config = dict(
    n_layer=10,
    d_model=768,
    n_head=6,
    n_kv_head=6,
    head_dim=128,
    d_mlp=3072,
    vocab_size=16384,
    activation='swiglu',
    norm='rmsnorm',
    norm_place='pre',
    norm_eps=1e-05,
    positions='rope',
    rope_base=10000.0,
    rope_fraction=0.75,
    qk_norm=False,
    attn_scale=0.0884,
    bias='none',
    tie_embeddings=False,
    parallel_block=False,
    init='uniform',
    init_std_qkv=0.0237,
    init_std_o=0.0295,
    init_std_up=0.0339,
    init_std_down=0.0339,
    optimizer='adam_hyperball',
    lr=0.00663,
    beta1=0.9,
    weight_decay=0.0,
    lr_head=0.00364,
    grad_clip=0.5,
    warmup_steps=327,
    schedule='wsd',
    decay_fraction=1.0,
    decay_shape='linear',
    final_lr_fraction=0.0,
    batch_tokens=[65536, 131072],
    seq_len=1024,
    doc_mask=True,
    train_tokens=1081000000,
    steps=11258,
    dataset='wikipedia_en',
)
MLP neurons of a small language model. Each row is named by its layer, matrix (gate and up: input weights) and neuron, and shows model dimensions 288-351. Each number is 128 + 24 x the weight over its row's rms, rounded and kept within 0 to 255. A neuron's up and down rows have the sign that makes its largest values positive.
A block is one neuron, or neurons of one layer that tend to fire together. After each block is what it responds to, as a language model described it from the Wikipedia text at the highest values.

L5.gate1909 [108 117 131 146 137 170 141 143 109 126 147 149 100 123 106 108 126 151 126 111 103 106 113 100 133 102 131  91 131 154 129 112 140 163  88 116 150 117 130 129 104 108  94  89 105 168 112 113  77 125 169 121 113 131 134  78 128 110 150  71  86  93 155 150]
L5.up1909 [151 119 177 136 102 107 162 104 149  81 123 156 145 140  95 177 113 141 126 132 189 105 108 136 103  83 135 128 119 144 102 135 114 116  75  89 144 146 101  84  98 130 113 145 126 136  95 127 144 117 123 126 150 130 159 139 160 145 143 118 130 116  80 100]
L5.gate2279 [126 134 129 160 173  94 129 148 105 102 100 125 119  81  98 125 109 141 122 138 145 107 165 113 152 122 169 111 129 145 108 128  97 146  94 123  82 112 106 145 131 161 115 118 144 175 128 169  96 127 125  96 114 117  93 106 106 140 120 131 110 144 115 100]
L5.up2279 [138 157 137 138 172 129 116 132 112 119 172 133 105 111 129 124 157 106 125 188 141 131 130 142 121  91 138 136 117 105 131 135 137 127 134 106 153 141  86  60  92 110 112 127 147 169 119 128 131 154 142  97 126 104 128 156 113 152 143 103 104  91 120 114]
L5.gate2771 [130 145 147 129 123 138 139 161 119 136  98 207 123 114 101 140 133 155 124 151 143 117 157 139 125 148 158 130 157 133 100 108 133  95 126  90 135 111  83 134 118 131  88 104 157 137 111 131 102  71 136 121 146 105 112  85  90 127 105 141  96  84 120 126]
L5.up2771 [112 107 140 101  97 147 116 116 140 129 136 123 122 132  87 117 113 127 127 153 120 109 153 128 125 156 185  89 147 115 108 168 149 138 126 142 148 137  87  89 113 104 103 141 131 164 127 162 129 116 138 158 132 117 145 124 103 133 125 117  76 155 118 142]
L5.gate2819 [156  96 127 135 136 129 129  91 107 131 152 139 111 126 137 134 126 146  80 150 145 122 116 107  78 121 150 149 132 126 123 124 110 105 112  93 142 115 144 156 116  92 141 124 104 161  97 140 111  81 110 160 113 138 118  99 145 127 131 120 106 100 132 138]
L5.up2819 [146 123 147 149 129  89 140 117 133 119 154 150 116 120 102 123 144 122 155 137  98 130 143 110 116  84 122 144 123 148 102 139 134 170 137 124 112 141  86  95  81 114 105 121  90  94  97  88 135 101 139 140  70 134 116 100 135 110 157 121 154 130 123 134]
Coordinating conjunction after first conjunct

L6.gate226 [138 182 106 125 114 166 113 125 152 110 153 129 152 121 143 126 145  97 118 147 116 109 141 149  73 120 137 107 136 122 118 119 122 172 135 134  96 103 146 155  67  97 144  62 136  88 124  93 103 107 174 106 117 140 166 139 143  75 120 167  87 103 123 118]
L6.up226 [142 143 125 108 121 132  94  97  90  43  83 132 170 120 140 130  98 138 146 148 106 138 149 146 140 123 134 154 161 132 132 135 140 120 175  94 154 124 139 112 128 168  97 162  95 128 113 154 127 108 131 110 101 117 126 151 138 146 116 130 147 130  99 112]
L6.gate854 [101  89 149 102  95 159 107 127 129 131 157 136 152 155 151 120 133 108 144 142 116 111 124  92  88 119 113 124 161 112 133  87 125 116 112 114 107 123 143  98  91 110 129  87 127 140 140 142 162 113 112 142 137 120 154 164 160 139 121 125 112 104 137 131]
L6.up854 [ 97 162 103  96 143 123 106 125 165 126 141 114 110 136 178 113 113 104 149 107 100 110 112 109 124 137 141 112 142 107 142 143 102 129 151  99 156 114 153 119 144 117 134 102  95 123 109 138 127 135 139 139  96 168 151 154 143 143 170 172 108 108 111 136]
L6.gate1276 [127 145 132  96 135 153  99 117 139 113 134 111 141 155 157 147 136 102 133 146 152 123 164 114 148  79 139 160 164 118 106 143  94 164 105 163  97 113 153 191 107 138 134 145 131  56 125  74 118 132 114 140 126 103 133 136 156 112 108 132 152 155 114 165]
L6.up1276 [127 132 159 161 116 151 100 166 137 129 135 146 130 158 130 109  84 138 124 152 104 117 144 138 127 134 110 127 117 122 156 109 124 136 115 138  88 135 141 128 111 120  74 127 145 147 135 132 162 108 182  69 137 131 165 163 156 122 162  96 120 126 158  58]
L6.gate2844 [127 140 133 120 176 176 102  87  98 130 122 156 124 132 101  96  71  80 156  89 135 120 118  68 108 165 149 111 155 146 135 134 128 134 128 117  98 181 140 107 135 146 116 105  95 154 137 101 158 140 111 125 126 124 139 136 125 111 145 124 110 106  73 117]
L6.up2844 [154 138 140 145 114  87 141 132 153 119 141 144 146 152 156 148 115 123 150 120 127 106 165 109 153 136 146 129 104  94 143 147 128 119 171 118 125 148 127 123 111 160 135 108 143  85 107 141 146  97 142 133  63 159 152 124 170 114 109 127 118 137 137 144]
Day numbers in dates

L6.gate968 [110 139 132 127 133  99 138 139 114 122 123 112  51 160 127 147 120 141 139 145 143 122 128 113 147 146  74 167 166 151 117  70 120 162 107 130  80 123 136 132 149 161  81 122 123 132 147 112  95 159 121 135 162 122 142 152 119 113 117  95 129 142 132  84]
L6.up968 [175 121 129 103  95 117 110 114 100 143 135 121 146 141 198 151 103 125  87 173 161 128 103 148 134 118 136 135 155 118 131 116 116 159 124 104 106  91 116 154 117 163 104  99 103 117 159  71 123 114 120 157 141 130 143 143 127 138  83 161  99 124 128 102]
L6.gate1013 [134 113 119  63 151 123 128 142 143 159 134 109 140 129 144 126  89 100 148 122 138 137 108 156 134 121 119 141 179 149 124 139 168 160 145 134 132 115 113 104 186 165 142 144 141  87 165 136 139 143 121 108 118 137 139 120 104 122 156  96 104 136 125 129]
L6.up1013 [133  88 110 101 141 130 134 135  93 136 136 114 117 121 162 121 146 135  79 126 165 121 108 104 139  91  87 154 114 178 137  88 144 152 111 139 101  97 141 107 151 137 104 119 127 117 106 140 166 114 107 106 197  79 151  83 101 122 103  74 144 145 152  94]
L6.gate1248 [118  73 142 124 145 127 107 180 142 148 123 136 142 104 115 137  89 105 126 124 118 152 116  92 132 120 141 138 110  95 104 135 139 138  88 123  82  93 164 149 168  92 146 137 148  98 139  71 141 168 112 108 146 135 182 160  98 106 127  94 147 138 120 139]
L6.up1248 [139 108 134 128 108 158 147 122 134  98 120  91 135 147 132 141 163 127 124  83 117 160 109 131 123 121 126 113 136 156 117 104 128 169 107 131 120 105 107 128 136 138 130  93 126 110 137 139 103 142  92 109 107 150 124 117 109 120 138 142 100 159 120 130]
L6.gate1839 [105 104 142 114 157 161 130 131 165 128 128 107  55  79 131 120 115 124 103 173 155 127 149 142 102 140 107 126 150 125 132  83 119 174 116 114  95  53 136 138 155 110  95 116 131  73 140 110 128 128 113 131 113 130 160 144 123 126 118 116  87 138 166 107]
L6.up1839 [121  72 100 104 103 104 105 126 138 156 137 149 137 126 130 143 107 131 146 144 106 125 133 132 145 128 100 159 177 157 137 125  92 157 122 140  91  95 138 130 131 132 161 120 104 117 139 116 144 101 131 112 139 134 130 138 111 119 105  85  93 126 144  40]
First-name completion

L5.gate258 [146 153 143 115 130 165 184 147  79  59 138 118 124 155 112 157 104 126  80 128 169 128 121 102 128 115 115 132 113 128 115 136 125 132 125 124  64 143  92 145 173 127 101 110 152 127 173  98 139 114 120 140 101 114 157 135  97 151 176 112 134  95 106 161]
L5.up258 [113  75 121 120 143 150 149 166 106 166 153 111 112 138 151  97 151 144 138 155 138 133 119 194 145 105 158 142 123 116 123 136 128 117 161 108 144 134 128 136  88 110 117 135 123 185 135 126 150 118 145 168 134  98 179 142 116 108 120 141 133 136  95 110]
L5.gate823 [135 173 129 114 129 151 141 136 128  94 167 137 140 175 106 131 128  66 151 149 155 138 166 128  35 126 117 109 107  99  98 154 157 150 133 132 113 109 136 143 123 151 177 110 126  76 108 142 124  97 145 136 124 111 124 137 115 168 165 139  83 137 128 126]
L5.up823 [139 168 145 146 146 113 111 127 138  65 139 143 144 133 127 144 173 141 172 105 121 122 143 157 122 129 153  98 127 119 159 132 165 116 126 146  94 148  95 150 129 122 150 128 116 126 115 128 149 123 112 133 140 121 150 171  88 113 161 101  83 117 109 145]
L5.gate2050 [ 90 137 194 133 116 154 161 108 128 114 153 162 109 119 154 148 119 142 163 125 140 150 143  87 144 119 138 149 143 150 121 151 164 106 143 152 141 111 130 178 158  80 126 103 174 125 188 112 121 122 171 124 149 124 157 115 113 131 175 140 108 152  88 107]
L5.up2050 [139  97 153  96 130 106  73 190 141 100 142 120 124 141 150 120 147 128  99  69 136 134  93 140 128  92 132 134 165 152 131 148 128 120 159 138 113 147 123 128 121 116 154 110 109 122 143 166 131 110 125 153 123 112 155 153 190 116 127 140 102 124 137  98]
L5.gate2376 [100 163 182 113 147 170 106  78 117 121 152 115 114 158 138 140  95 122 145 127 131 154 107 130  54 179 122 106 132 114 121 185 169 128 112 145 121 119 137 103 119 116 111  96 124  91 113 102 131 166 128 193 112 103 157 129 193 136 164  91 114  75 112 131]
L5.up2376 [163  60 150 116 125 105 136 107  73 138 154 107 142 127 121  77 133 130 128 113  82 133 140 133 139 172 122 119 153 158 144 115 122 107 118 133  97 112 125 117 109  87 203 125 104 123 156 146 154 122 122 109  78 195 105 109  82 117 108 113  91 129 128 129]
Token after initials or pronouns

L7.gate435 [139 168 133 134 161 130 138 106 147  99 203 104 133 118  68 117 112 135 182 150 165 128 109 110 138  90 156 113 127 110  99 128  95 176 131 126  93 135  64 149 107 130 153 135 128 136  88 124 174  83 120  97 120  90 101 136 146 129 136 128  68 134 155 140]
L7.up435 [133  98 131 140 169 120 116 134 150  99 141 139 109 131 132 185 133 143 105 132 141 147 140 143 100 106  95 118 130 153 145 103 123 170  96 105 128 147  91 127 133 109 147 138  89 101 130 126 137  76 144 117 114 113 125 120  97 160 117 159  88  93 106 117]
Coordinating connectors in lists

L5.gate556 [131 186 159 126 141 127 125  98 149 118 133 121  75 146 110 132 137 115 139  70 108 156 149 155 118 151 138 118 158 116 104 169 159 109 130 149 108  88 117 144 154 159 115 109 138 139  97 134 151 148 111  99 132 120 135 125  89 137 136 165 121  83 116  97]
L5.up556 [155 155 123 154 149  96 135 138 114 104 115 122 129 146 132 133 164 119 127 136 106 100 118 138 100  77 126 164 131 129  87 134 166 130 125 121 129  98 159 114 111 133 138 112 103 118 113 110 129 150 146 113 148 148 117 112 102 115 180 102 122  85 107 132]
L5.gate1718 [144 125 142 136 147 148 109 162 161 184 101 117 151 156 126 136  88 100 119 157 123 141 122  88  82 112  95 108 194 123  80 148 130  93 149 116 105  90 111 106 128 120 158  97  77 140 133 132 121 150 134 199 131 105 128 134 128 112 135 125 106 103  92 117]
L5.up1718 [116 139 137 148 108 186 145 120 120 119  96 127 111 161 128 117 160 111 101 172 165 141 144 120 142 120  94  95 139 153 136 104 112 143 100 129 152 131 162 148 147 127  90 131 173 120 151  88 111 117 148 155 146  90 167  82 109  59 135 146 145 100 130  93]
L5.gate1857 [140 163 118 136 136 140 184 122 124 108 142 134 105 132 125 106 132 148 141 152 129 144 131 108  85 155 122 153 179 135 130 165 136 133 111 109  76  88 113 132 153 140 137  91 119 122 105 118 117 125 121 161 117 123 152 145  83 154  99 120  69 126 160 140]
L5.up1857 [171 146 126 135 140 157  97 150 114 123 122 134 147 139 131 136 122 128 152 125 113 127 153 174  99 150 117 108 149 147 117 178 120  92  94 145 134 134 157 114 123 150 149 142 131 131 122 140  62 124 114 158 116 147 158 136 129 168  80 135 144 152 126 141]
L5.gate2832 [128 143 134  84 130 156 107 137 142 106 110  93 141 175 106 172 135 116 144 150 134 129 159  92 123  98 107  73 170 102  96 126 114 143 119 112  88 144 138  96 145 134 119 104  97  98 170 136 161 139 138 136 149 105 135 134 136 131 125 139 126 107 127 102]
L5.up2832 [118 125 117 112 133 155  96 115  95 125 153 120 122 136 166 139 113 145 102 158 146 114 126  92 100 117 135  46 103 129 139 136 121 114 146 137 150  95 112 165 114 146 135 129 161 139 117 109  94  79 162 158 111 141 132 161 137 137  99 144 136 121 125 122]
Dates before the year

L6.gate203 [138 137 121 179 124 123 163 140 122 128 172 211 113 118 167 122 126 149  92  96 132 134  90 104 136 125 162 104 126 119  88 108 143 123 139 101 148 107 115 139 136 115 136 102 118 113 132  95 156 106 117 108  80 139 119 153 125 108 174 134  99  93 104 104]
L6.up203 [152 144 128 151 115 123 155 134 102 124 145 151 179 165 121  95 137 114 102  98 118 137 131 125 116 158 115 122 132 127 116 110  88 117 116 134 128 148 185 102 118 127  99 169 181 112 152 120 136 168  86 133 119 139 123 125 143 120 167 137 146 101 141 145]
L6.gate720 [128 149 147 129 132 138 139 121 191 144 116 125 145 108 137 123 134  86 169 100 152 129  95 108 119 115 155  91 142  95 120 186 114 106 117  97  95  96 120 151 121 121 139 118 154  98 120 126 158 114 103 156 124 123 133 129 121 111 139 156 130  99 159 160]
L6.up720 [188 116 157 129 151 121 149 164 148  81 104  86 158 136 148 120 170 130 126 126 109 137 113 178  93 119 115 101 147  87 107 145  54 115 138 146 116 157 156 165  85  96  94 150 141 109 143 116 121 161 129 191 157 129 152 147  91 139 106 154 159 153 123 135]
L6.gate1931 [138 154 167 161 113 141 182 118 132 136 144 133 107  94 137  91 147 165 119 119 166 145 123 131 143 135 123 128 164 138 118 116 143 119 151  97 111 142 114 113 128 142 155 142 162 124 124 150 112 117 135 122 162 130 143 104 138  95 130 150 124 133 144 152]
L6.up1931 [122 106 139 168 157  93 139 121  96 157 146 133  95 152 118  91 103 123  82 141 143 132 143 166 145 146 107 116 138 146 118 111 148 102 159 113 131 152 156 128 132 161 140 116 160 108 123 113 131 110 146 150 168 152 128 143 102 100  93 162 161 123 139 132]
L6.gate2028 [ 83 128 144 134 168 123 145  90 164 145 112 185 124 100 161 117 136 139 119 146 157 156 140 138  88 168 123 103 126  98 113 167 118 129 143 107 133 140 152 142 122 118 141 144 164 130 131 117 142 123  69 147 142 108 137  96 132 123  99 157 141 117 170 101]
L6.up2028 [ 69 155 118 123 112 167 163 134 103 186 179 131 188 133 148 162 154 107 147 136 113 134 116 163 114 148 120 126 140 142 127 128 146 101 166 120 146 143 123 124  54  94 115 161 151 151 115 143 117 185 108 115 196 122 115 119 127 143 131 128  88 134 160 128]
Do-support auxiliaries before not

L7.gate2788 [114 174 105 114 145 120 124 131 143 152 159 142 132 134 103 141 167 132 116  96 128 141 155 128 126 126 119 122 140 150 128 114 105 106 124 153 113 161 104 132 160 108 147 102  77 127 117 136 132 128 133 131 134 155 132 140 132 123 151  97 136 143 119  94]
L7.up2788 [117 152 136 115 132 139 143 114  80 157 180 141 128 123 151 110 167 117  95 139 149 134 120 114 139  96  83 105 126 143 139 146 123 144 169 134 101 162  63  94 120 167 112 112 153 143 117 107 128 119  99 122 114  89 144 112 113 124 161 115 138 145 109 144]
Start of the predicate

L7.gate2857 [136 112 143  95 140 133 112 146 131 121 133 141 118 132 141  73 146 125 151 146 108 136 105 121 138 168 112 124 152 162 161  91  90 150 130  94 130  64 107 103 122 125  77 107  91 109 114 133 139 105 164 148  90 130 128 120 128 128 113 136 142 131 142  88]
L7.up2857 [115 132 141 106 201 123 135 119 147 129 145 150  90 170 146 138 139 132 146 157 128 130 156  93 144 151 136 163 153 152 113 108 101 145 114 127  80  81 126 132 162  90  97 187 137 147 164 119 179 141 113 139 120  85  99 139 126 122 149 129 114 157 126 101]
First-name final pieces

L7.gate1523 [112 120 104 100 112 119  77 126 122  97  91 141 110 143 116  97 102 181 167 145 118 120  54 129 123 108 138 135 162 161 111 111 105 150 115 101  85 105 137 167  87 147 119 107 128 141 124 167 169 119 164 125 156 112 154 126 112 174 115 146 147 112 161 159]
L7.up1523 [125 130 150 164 109 144 137 103  89  62 110 135 108 136 127 144 167 166 132 103 135 119 133 158 150 107 153 102 141 137 118 153 118 112 129 156 155 139 165 156 150 129  96 166  85 121 157 177 131 131  75 111 189  86 154 120 138 128 114 135 157 109 137 133]
Day number in dates

L5.gate136 [137 132 174 105 119 151 123 125 130 140 125 152 130 149  98  93 123 106  73 124 120 143 138 115 109 108 129 115 118 156 121 122 143 181 116 169 127  91 100 124 134 109 117 118 145  99 153 145 148 122 103 136 132 166 108  82 122  93 141  90 142 150 145 113]
L5.up136 [152 155 120  97 120 114 127 130  92  79 161 118 126  88 147 139 144  64 149 127 140 131 111 110 135 133 130 129 121 169 118  94 131 112 102 152 149 151 107 155 128 129 112 132 133 117 151 126  94  98 114 166 135 171 131 175  67 117 126 127 143 112 124 117]
L5.gate1523 [144 136 137 179 120 120 146 104 157 161 143 112 130 167 145 113 135 138 138 121 124 194 127 114 102  95 121 120 143  84 117 102  88  94 146 120 140 133 110 144  89 137  70  84 162 109 125 151 146 120 194 155 157 131 120 129 102 107 141 117 104  92  63 146]
L5.up1523 [154  99 149 125 127  83 110 128 141 161 135 127 114 143 155 111 123 171  90 105 173 112 114 124 128  69 143  98 130 136 121 151 131 135 109 119 148 131 105 151 120 166 151 102 128 122 160 116 150 137 162 144 167  88 146 138 158 162 106 147  89 135 129 155]
L5.gate2565 [182 101 147 104 141 178 127 140 159  95 110 131 124 126 157 135 141  99 138 132 125 186  94 156 135 144 101 128 125 176 140  78 166 105 129 104  68 132 114 111 148 137 161  99 138  91 156 131 121 117 126 110 119 177 125 101 117  87 179 124 145 125 130 113]
L5.up2565 [113  79 119 121 113 139 132 124 106 106 114  68 156 148 115 147 141 101 145 134 158 152 142 139 109  78 127 107  96 106 118 118 151 152 111  83  92 141  98  87 101 111 124 125 133 144 133 145 143 110 137 154 147 158 138  99 139 158 145 138 104 133 149 172]
L5.gate2937 [148 111  77 170  97  84 135 124 128 156 100 132 137 155 105 119 100 146 151  82 102 144  95 140 133 116 162 148 148 157 126 112 126 104 111 128 145 139 126 167 132 136  80 108 142 130 133 114 160 138 145 151 130  86 148 110 150 105 149 122 121  91  78 131]
L5.up2937 [ 91 147 120 130 112 120 165 147 135 129 105 148 152 153  90 102 113 142 130 128 174 101 135 111 110 109 155 137 129  72 125 121 126 126  92 172 128 171 163  89 142 108 165 102 156 127 145 128 136 161 156 104 146  70 174 114 114 141 148 131 119 115 160 134]
Mid-word name completions

L6.gate809 [109 117 153 146 141 122 128  99 127  97 127 109 165 117 135 148 121  95 175  76 195 130 118 124 136 112 134 111 158  90 138 125  70 135 116 151 137  87 127 135 159 115 140  88 117 145 140 102 128 138 154 147 119 116 151  96 119 185 128  78 140 114  98 127]
L6.up809 [169  88 132 161 136 109 103 118 110 109 163 116 129 139 100  99 114 107  92 149 114  88 130  90  84 150 121 136 120 139 110 128  93 124 131 123  93 131  86  98  79 104 118 115 113 126 133 161 128 203 126 124 111 130 138 136 112 115 124 114 132  84 145 113]
L6.gate1465 [135 162 137  76 128 154 143 130 144 126 185 133 150 109 100 148 139  81 155 106 164 164 135 114 106 166 175 149 121 134 121 111 116 125 144 128  99 124 126 132  92 119 122 108 161 125 148 150 137 115 138 131 135 143 119  59 104 141 146 153 133 129 137  96]
L6.up1465 [146 158 144 201  94 112 152 136 125 103 132 151 167 162 138 109  78 167  57 119 150 126 131 126 113 119 166 141 124 138 125 144 166 121 118 128 119 106 148 113 136 178 112 126 153 123 113 136 121 149 109  94 126 116 105 130 118  80  92 121 115 110  94 124]
L6.gate2836 [137 112 104 110 148 146 153 117 131 140 129 118 129 161 131 114 128 140 111 126  84 112 149 103 107 115 178 130 140 124 134 138 128  85 141 126 105  83 116 101 125  97  85 112 134 131  96 148 112 126 126 117 166 110 129 102  89 120 119 119 115 108 169 123]
L6.up2836 [125  94 124 183 124 121 111 130 152 126 115 154 122 137 126 129 108 104 160 119 123 147 116 118 143 141  89 154 106 136 146 183 152 154 151 129 147 145 128 138  89 131 110 124 145 138 126 130 131 154 160 164  77 104 126 133 193 123 125 100 121 131 103 121]
L6.gate3066 [130 103 158 161 156 164 141 150 134  87 126 163 108 125 101 122 106 120 137 119 147 193  81 121 145 152 185 166 123 129 165  90 122 149  69 133 118 116 121 165 167  88 102 127 120  99 142 166 159 102 102  94 148 124 159  84  97 112  93 140 129 102 105 101]
L6.up3066 [147 163 106 106 164 111 129 131  91 100 178 161  79 186 108 168 156 160 134 138  94 178 170 106 132 109 169 118 109 101 151 120  97 134 150 173 102 113 134 171 121 145 140 142  63 142  90 137  91 143 146 116 125 133 111 105 138 108  89 106 142 146 138 104]
Verb-pair conjunctions